Weights of a small GPT-style language model, trained from scratch on English Wikipedia: 12 layers, no biases in attention or MLP.
MLP neurons of a small language model. Each row is named by its layer, matrix (gate and up: input weights) and neuron, and shows model dimensions 0-159. Each number is 500 + 40 x the weight over its row's rms, rounded and kept within 0 to 999. Numbers have three digits each. A neuron's up and down rows have the sign that makes its largest values positive.
A block is one neuron, or neurons of one layer that tend to fire together. Before each block is what it responds to, as a language model described it from the Wikipedia text at the highest values.

Fires on the "s" of a possessive 's after a name or noun, as in Misato's, watershed's, Amtrak's, and weakly on "its" and digits inside numbers.
L3.gate39:547485496507499534439474522554506515491522530477506533522456492528550555501464424474480536456514436563578457491385492493514475609479477549475455486548491586493436459537475564493451476456527509535503515560469470550420418528527513484470470508510438513514548525405471483443477547482593534533519537459455509553445507467511589494464488511536479487513576490470476492523548544497516493444533525453526546467567489498486479494443473456470434525509479545519517498540520556502499497540594509
L3.up39:525524476487533510449471491485505482502535531364550551519492469549484468564528497451570537509497521618475488512441557487549512554401519568517495539494547526408493506464456533503475495475513500545563476558499425481485487526526490509522502555510448531511485484465498458463498514466560504475537517496528455520542540487465482486489581458539512496533522543481461495444542493582558484461482564526511515410529508504487499462494477494491390571456520399456438506435528542472509479481560498
L3.gate65:537450519496511591541498517541464549474545408521533520500541523523489542506475480489515453488528553429512487438549504472500487456484497566467526520499450503545475485511583521414509441510465485511469528516559456546529466438513529515516506464431511503536474503518474531466484481526521585496511494471557480472504591496532506517520465507528471476401514489415475494585523551336513516476445528495515515490491536537456436508476447446473517543590492538558585523476473485481500516575470509
L3.up65:481406476493501558555473490533476489576425534466554531510480492606518509500550502474474543519495481462506443500567513525507576424514421480521507493544522429483521496522521529468436478434543511578478504553511490579522517489572542601536539481424541472540453517513444577576484532534494525507519503499501517469552517538550494512512457518539436490463520484494467519497433522460492532526463552456480412436528584467477470466521424513518467532539493495516539561455534516475531538501535493
L3.gate92:518535516506568457511544503547491519420475477480490473516558490483455483498426500492479481455517524479526464416433518452460555570505488479464502486513502545448449504526569530484535446440492463501454524461515471486427529503488508519533512589465464443565541524437490499473500509575494521516555491551472519517388493463473526465521527510548482503535542526509412526513538504421537459454498536466501525555484524562418496488412467429485566514458505465545569503560476503497510481634524496
L3.up92:507499481456474514573560462506530457527460459458566470521473548538581505488565547452466483436454580491480560505394595482454542459521460470521560496536454475525510493522461476458545482549435508527543414525524564467491507518551539505506557508456509518523528484490520495455450507430488506493534501532532579457503519537521461421483491431536577556482547552495467510547530508456481475534482491547508498420467520491427528513478493522444404536480499519418475528506463510480492514500571543
L3.gate107:493477462581512513439521369485514517490539492561465496483495503530566500507497537448460558401517519533506534500471488541529551496512474509511520573508557491426521538505450473497478520506565572508470469540449535483455512494608455538482554456512459568481516447467446424459525490418475500468430533544504438507572518529458543542523447498543524598530497456472495509464489464594540548504516511575502480472486530506531527528461528496481497592522470559484517524529508505565505517497518542
L3.up107:543527515443493537483525529543556565491544504466514471440502453527503552487461487530502435470448504466484447546515499483519486515471507501480427441450458462432563573447457496534563473477517444513489549438474485532539536506485555514537628462564498433479426458469548512483498488465485513486551481514538500472521567542501441512548425512497489548483501571460504439427597438495523520511474464551534445504529411517493464467506549489429438494516528520470534483472484507500541458524567563
L3.gate123:539391521501485480525476439486433539472466507479503542475544424525524509506489483500539487483543452431528517467502536529529570564493514492427456529460441560527514443543557458497461435453484453493516493552558583517519492422475374502474488458521489441497547516439471468435544590482522489488475504518503446565574509480515533539498511504547546491442444529519418478532462533478556560503519462525508470546505463475559433539490515468539474463500552544484528515541555510519487527547462467
L3.up123:481485417430509493465555499545492488540524604462555572500485566491501470497438477502545483484531479490505527489455491494561451590449574449517429589480478433484506535488530465464552459564480523541503504540579559444474433522459518523531508537499466557475538542473518457513470426454509509516575568538476495504524519463572544500471505471560483472558468532558493517575529541506509418489474471537462529483507515426527539477459475554519535486509537545467559543517467561467492459527523493
L3.gate131:489461504567559436386537553453459491472457430497542462535476473466452486564501486423437575527464518539492506525453549438465462438465408507479535474519527442537472461471484512467474455449523546570503447488455441474519476507498555528455480480547519496493443523504466507510560499482534445516492467500446488510458450521483570443468527558553574509467547496481546441535542473507536504531414439462449494484491558531484550461522454479472427475496532523509515502569506544507513471461564462
L3.up131:509491416461505455449543429494490483449531428526568452435502513508516576504443491449382499536457521573517559527483478501473527519484540508548479563498484547543484558466487508484560512463510476475414468478571521490512516513543486550517497443521450558475435508545455517519532485483547508573461489492523541552493463542445490517532536596512511495516498538440519479526527503460529556510407533529487481498461498559536531510457476525421484463469445550467557486537439448531475491496481606
L3.gate136:514517508521508494468527455465470482436512506422515538429551536515511460450464510578490520504494441531507532447402495532511504541510474502510468523485524607441449493540483459514507471450476452511516529541537508478474436452495452518571461559521572482557536497462552563496562516445520514555474476456505507504574527430562543567480551434528471502476443588475459514517501488476548507463485441574513548496533478482457475470491549480572512574573512425453462509544480521496473490508414515
L3.up136:530485521525531516525503531554528508487497456464512527589481595470472508510553547501501513452501478483546591483480522517536465518571496515537461473535419558515489536542602524530514492550457477546437493506493461520553506485532538449502534430450475509524559516465482522486470550500518518490510475529575439534541523513484506541440545414505496452490513480417514497494421517468388457498526462488500508444472536491456488486548430422513417549531521503448551578448527462434541428511475479
L3.gate280:516501510536553555492531439484439480453504511449500487445529597460483463526460399476499554505474407502545521463478428525527522547460409495442406515514497482498462484475523525524496412506406481499518505491550531545434449451454495498475484464546455491505487541509539492489480546469545503477567494495500506585511427475560510574455431501532438429489500514541512442553522498502523550529583472526553459529540525512510456495491474487508573532547596523489518506539538513509501531475521453
L3.up280:477502465498513501517488479471463485498431557473480554511521502557475386525551499526501498517512493470418529471474499488556500467541562452525414466444506536522477476538467560480426476489463494479561516540487493485498477430483453564459485487428517535505548535544547509537460500503521544517481504512485445549499502526507528489503525467531493545467519350560445525464559500456469518567525499420512479492544523510557480498532431574446485512460515552483528634507500506433496521544424559

Closing parentheses ending short parenthetical data in infoboxes, tables and lists, e.g. (CEST), (8–0 MVFC), (£50), often before a pipe or line break.
L4.gate54:540486528476459500510482549519519511579490493398482508495486485487528495475451480435480529567468515467520466485504517513529622548459502576424445524471469542459462520521476559449551526548521532476468497483486531445462527483483427522447449541520540487496501458484397498479448563491475549517458499513494581496528439450520519485467523507546465449481513532551470481526524407501537494510494521565490533545434492527540448526420551526451491563517451417531449582435515510464452497506473437
L4.up54:443445552543494532513503516474513481459441498514512460534524537478488442509558525523485484530492436522472483559549507503479423498518508450487489458505516560546410509502512505484473476519493516556532471573507477540524369429491540515569531531514488503483524527485459527468501462481471479474536536449512551419402504463563542433461481478516479525452433599509530567508504526459411451479448542566505497457583471479529566474587492513584478479510555540501498466524529510545534472530461480

Single-letter word pieces, mostly "s", cut off at the end or start of a word, often in names and lists: Nine Hostage-s, s-teering, Goffine-t.
L7.gate22:520549473450565500464492582503463502490448457512556442471433505565464403476490459473544516506468505488458554507525495521501464442469495519452486491452506512509532424494433474451500452475494429537542438499476438465523483409537523475471474534483482514502434470466519492509544505517488456518578492519538524449448516429539480457550561425473514537533588479543463558480552490513542444492553518489531518507442433490482486491531589484529538542524508559459474572581557521572515449495465477
L7.up22:469515435474516525468514472531536531520535520480514494497628498521513539512523521569494506494489532435432429613502439498540519429463419542487386481438501521475527497510547429450521538448505477486488525448479544464525536505550451583528459497490473509443573533540497451500521508515470477502445485548471598500500470504474487492543523506572488456528505425468491570523510586489500466445532556513443566442494558501503501490463451487462491510488446481548515486443488509471534452554479484
L7.gate56:508555557501547535513488518478496567480472433509504548583509612521460513483545458506465530497534447611458489448458491476482392574529462491471536456522459481481388534461566482503527472503457518534553558476449484535520482537494483477521486566523471487494533599538491429497546517542463523479484454486494533531423500506501490469538497505469532530500486496475500569554425534547575561551500515494535525452519481494601488516512465477522469539551496441508462537489463521475441477482549522
L7.up56:426481563557549472464511420555496563515448484489534457515436488424493518516484519533558442515548489448458546508536599534507535588513504547486533467500494490485474536448487555488503535495453532478541552489483498585537501500575429560508559481477481508497470501564455517521501545509468518536466442449521528572454531563490527478537462561449530542519508529495519527555454489431516480496580531491440526500451530466523527539519509468450496550570489484513536517541415520599463563501493537
L7.gate60:450464497493420547487554442513465465440451582451476429485443548472527448516470497519512525544527510524469477510463553561524470492547476458435543481510545582475463470511511503500432503588514565512535503479478525483552425452478392548487444550509496528481478521509519512473532471478449515474480504515506514564495482512486548405616570468510540474473509492535486498456493530513457455496558461514504499505488486474545448529490495519462539502526569470467528515470508463507359502545428449
L7.up60:485531506535483489462540528544470481528498544416461439508509496494478435446522407593465461542514426516473483521473523530521437518474480491436513442445628494483558482489518497475499501541517491570506473469520561466528478566440526510548468529518498521442515481548533490542481439542511515477481531504437560605473459531429503386539544550523456463545479517553468531419579513528446482464483498501509504441415506460494445476524550484456505483511492496491569504499514516462493493496468459
L7.gate112:549494553471447541460531541517530568481395491462497483542450554501482506509528514550501480467519574551522511437506500493508415498506488502502501442482498493472484458518491454532508437465440529547510512551450521549591446452536454497410566479474417474534563576490512512478490424511475540506482468451497559488447445481432493516470439501471501471463481500527484520459491547505520455461533417506493488439518431481587522478465382502496512473528523536470460531460537529447443428523484474
L7.up112:512529522479507533470496456515503445534450493458585545576506494502473485448497485477491508567527476485496537520429474533552447476523472526480486444444544485524504515569470533488576490481531499523556471466583518540506466501464548494481484485446457498500481538475451525418584497439467451501523483488515518541512419601479537501593541523490466479480520515469544541416522523467510426551484460514502502469526425483565453539488447508467556539535389543530488536497487520462524427411508579
L7.gate222:597486497542482552476525489519424486437461547488448475507450505579504513460541488446516478471548587487519470477506415571516510490462527563554558491438520478507453529522478486481504553529453455496614533472467515526450506415555485443442501497494499474557510508490478529558562523456491517514569536439447461497570488480541528462533499500502478490463435504519502433534463470424487550534568446537566530483458433572518516534490505483524565478517515434485533532552507470529465493497432501
L7.up222:464520536506519558472572535467492540452495544517511554473454430485515496502500558504498476496551457485437447502546541550542507441487495524466454437441506582475477448510522525532464538480485455481516457484454433499516447525489526561501538503530466571427474559488475508473562517504455516461535470500496414541528495461518533527533581430541568496430551490466513572475468507571487510525612484456542526502510510408493442479511479513434526575466586442493464550468488533539551489547510505
L7.gate238:535532502525480573383531600479516486481482436468507492512495487452482448537463472523550490432561498506500478480448474511492468481550554519476482482484434474479472527494462544476556487509459506494479454551537461529466537514516490500474521505460458456516511541529438529535492463417466514420592477456494517474468444479529526482447443528509403492467539488459493512537526595459596559461463477599472547442565516500495444471524516508572549500555475429471510557543457528508549466482488489
L7.up238:501407533444503533539525545497495474507472507488542561468510564440499473557539529568451411460558478452568544454540497559400526502539538525502436460512471489510450482481538507518570534563457557444537561469496514501416459547525439562513530544456497511433467516514486492526580525482510453486557490476467512453394476489514448489559478530472475546474453583463466518489552511527582554493453509532500484523512517496504471467517476465544469549446491486497517495517496434449444467469489521
L7.gate240:502457530504535506507492507555539466493489512486533497570485465510508427451527476580497509489542561508501544521433472506568477576537553518488507519489466462480455537497457483466432484537431472547499561512478512523558486445453491579491541486462473435448539523457551481418470456480496485535458514461505497460459440516491460507490566563484439493481505410447525552484488469530498487466542440489469521446389577467531462529550481479562479500593556478472500548440449494495462510498425409
L7.up240:438510463450556489622476537511526506471481462526590530459449513534471485433517538552550509526519505479532535453506541465548432563521551555515534488541540478398560469481487520507509463566542436540489490489487542552480445619572563519428584466506490482467510489484549504479487519520446516502498476442461499510531439514547491476514498489487481513550512522527513517476474480530463457418537496489516527542518532453564478400485463459534427439549532486543443496518520528504511491522497562
L7.gate253:519589487475555546459558449531457523508462464460540520545493536481463475461562582558523395448512488492464482511439457534486520472532557485490507557539514557523487499512507528501461510479441503463488565492532557568528509452492493454531498467477477467452502553472563471547602506466548577464513505473509476489455463457428445501507443533570478498541459499547444559462456545508587458542577510541488448435563531500517479492543426494541557528488473496472562512526495529482558528466487513
L7.up253:363552557442495520509475474551510478491486470411476496496461504573500466494474473522480475537467412479477542454517507439462471551449517568460485440478447558553503499539577540478493435448517479543555421489539508502469484455569525494519447443519472538534569517527541526527509530480423514492465414471480506470497549534545501445535486509543535518480534565536497517539475530563457516534512503540495540562552496481491478440477503480461489469537481427506547486535523587501437449485452555

Possessive words such as his, her, their, your, my, and the s of possessive 's, often inside titles or quotes, as in Angela's Eyes, his patron, your arms.
L4.gate43:490595503445508502525520418476383566525484537474511584503519488578407522458451523475409435470442465443504474495496508472513548524540504511492426519458464495500396508519572515503383458505515482504449509568520486469440470460470474502511529485451528514558486552427524494452525506527523465526458535463542401542538462503559477512524515539589526488516519537487494495513525548460471523484496473533529481506484491498551515485506477386484539518537502544490500545476527502486484446494522487
L4.up43:516420524510528530411596502448457509503482529451539526475556495422520523523472458495520474484485525560445506572509528474516502469472411463401505450497449540584403480550474515448446491478445537538514468476521519510494415543509525508461464540546476483483415496468505486499413501426594549476564515467485476475489468458484530544471494564565437402541533532505564473539533456528508478473548473504534481496480520510539497498521463481555522552502478453493501502497447485532537538506508488

Closing parentheses ending a short parenthetical, especially inside table cells and lists, e.g. (loan from Tigre), (41), (split), (ISIL).
L3.gate21:485469504504499486486465487501504525538524528487474452506477525475514433555514533516469590494576533454482452591570552481497513508501487513611546540513475510503538493487472465499553560481604483469489457509478490483551400483584482544511489505521535512497468476563518507527519465564540470517504490468500511525527450563462493567517485555507526452464496475484486490546460487556515502548517572526395483534535540497513620576556518521523457457457430589501469482521532497449468495412447463
L3.up21:464451555439445479534423476524469533487504476567544504534468539433526466501435479608484557538521517504484486531446504486475524487463509483518536434496394477475465475506474558521426473540526498608410474436436462470530518457522534501573515462468561534495581512507496518439492547409483430491451481519464544509505491521623476425439499498495493475581500560502512506516480500546494523542545516482512508519520488517564507461477469482530517536482515500507470529508515444506566464518473460
L3.gate75:495519493495505454489410596458464460495502523441482537546490474465557462433526525435461554479453535476462499532492556492437575457489585492540455568507477509503513490490521472506505492501581512477508536559502471507559467447509523471542519468495521536496440455542431487480533483474501478418505534476539431493525459522528511422542547539596494512530482517471467508452511454469454440460484516492435470502548566560505567531530458513583473426531532433532522566545525443461481463442497449
L3.up75:462465494519446565584534499471455524493432540524580503491574496465474461521516499535514508529488543499470512520492472455509551512552525512510546543485470529461548418467475481415489489539465530477456476508491474547577458448522495488532540520540491437512492543492573540497452464444442439571456521446440493479433451482558526492522541505508501485474483493472535463448486432492520495523474529523544462532525564588520466499486491529450471469470543496497424456464436366441610500510532488
L3.gate84:515473540496456529502474481498436498431466428511478434573493518497479512480466513512468516535457484462534483531492439532491441377465498537451501474469493535568467434396428509469507556503485446478438480452477473520479436355466509502553457449493529560503507594486496540499479440496489422477502573429574460509436405491535498510512541534489426497498508485574466494509487476512434519463468477532541480494515557511533525541515500531476503506498499485549491440497492476505531490548492479
L3.up84:494488481510402367544442469501499396501496499428492499535505487565476465497525479488473526541448492487519453549486504512424566442553518570496485476520515504520513463466494530524515562499564501513421493517439479484518518506519490531529510485459555570518525480478497514554445456495504454441484543466505473449499522528490549519519531544500509488480554559537534546489510467526372556498467531497445458523511569463472536482547402568453427473454560514551431516520495521457538442492506466
L3.gate90:471489504461463452517499497537526450448458526439436505539466469555539441438480518523542534501511516392469522529468459488516492579415513507541501484440517490522569524498510503481494519485534528520562552544481456464540531538503544460529475526432526554477562457501490473510448434504535504484395522487505486490501483551477430538482473599505539540459541521500497526435530545578499469492465488499435506516519588562438595586487481510544482436475527451478443550474545456506563512545514512
L3.up90:493395465449475491516512514477479452494434493510568590537457556492509509516464540514540487540518517531529441544455463487549471480530551519466484562518472496538445443530506510443509555555542504499530468602417495475513436471489524512563527528525438583458499538508430587530464506414514481581463506495522499465444424490452543518519505493511502547458446554536490461471521423517474491489489486494493466557545477599466570522486495456519477433468485455505471538508484447504577492500470475
L3.gate208:528451476479437618548434481533472553469462469518511483601456557525502542517497468527419503464471488451484514522526387450469520434472460509532466472444507514509518550474463527458489545493519484468484472507476465548485421471487431490545445494481464474490475522484453452468480517500484500437565496441482548448476533511505564454509467557492534525535461478489456525503525577508521518461514519500514569471488503522480504539480473497517486596535425498477509444544614468498533394524465435
L3.up208:486516486439471442484473519486554494521512453501542481572470483490483502471544554519408537475490560517471489553556487471529549430490538459523492450429503523433546523479493549485495541476531539472460510480456410472498454544468559523525502444444476541432466470541527488514432487539475503518498480506458527373506499527509458544498497570473499550511563454452525550519510535501480535551506577494427479414507633439500529475458440528509483424443523524521488551450486485523533543467496501
L3.gate242:515495569491530524499459535515505458450488477516488437681487560447517484474505515512416471532485536514519455527526514510468485505466497484506528504496551537517499415449456473522484519504541485537474511461500454505485422453465563507529488466479526575472520568471486600465501471482472504550439504447502520479507442493533510487521488488527455574507445501568493478432552459556474525478467507523531522535600551581559467544522516498523488591483515462514536418453479474516558474547496437
L3.up242:438527532474502439546470510503529494474523540492475460519503518477531443507497533476491504513462501486505445569566578494487581433530439531478552519539521499508567441412461543518530531474567516472448498517488476478518485563454543555521460504431515578427498457547512534475443529566446472514495512580495495450490451597476536455457483561481462540474509500528557498485509452494464541547477568535418451516544537464526545487526490561469463478410507497532481511433508500495528473406572505
L3.gate260:438509521451468475519454538500524483556524507523474474550508522483501446502431487594482537496514509424507545502492534502464430537470454547532471445538571556556526450460489479534493561395494502469519487493547466513520402492446413461505509527517542563454511526545517431467493583475544509517443599549460536555459479486555445479526510534515495559449498478471498489458545440542527542519440468503539445563503518525509517462482423543507471468454483490463467478510600433488510498476495475
L3.up260:464492502501473508484539476509544491466421479532515451590501477486508404441456550475550486511494409478488495534517530466534461549463523516529568454465513495522457385487522482469489576513537555542473557467569506512546460436468462492536501435531586509499578569515442434517479514467491426515537562495502500492466464500575596547479484495505535517409461515503558476461517530553499481498519481526536506536420529517504543504543491499532463452495484498442480424551518464514557521465486452
L3.gate284:526408546464515541471501567482423457463572440525512445513514462566510523487528463452450513513484500518509496538413462471496509462479456485518482515507552503499490439508460470442441575543494537481445528526514450494453435441465533462548527500496557529565535561542456507445474495435540434468429549476539481506451488513516520450449494488525470496519493475530485479445500487526468435503448471523523476555457429559503493545515527539541476419487516537439530493455484386486485470538495384
L3.up284:412477490504438439540476544493529496517520517507492488498455444537517493467520488460499529552472489508503478605472522494501565473442488474557520506471570438490624514516451495467523538521574613522473511466506451518505503527497567500510514489519502544493534464567432487534404520461528460462455541579465517512512510568573524484442494519470536485533548511519543537465547455524419457536446483484459433502499556507439503479523487554552505427478537538424512549495512424468494480446526492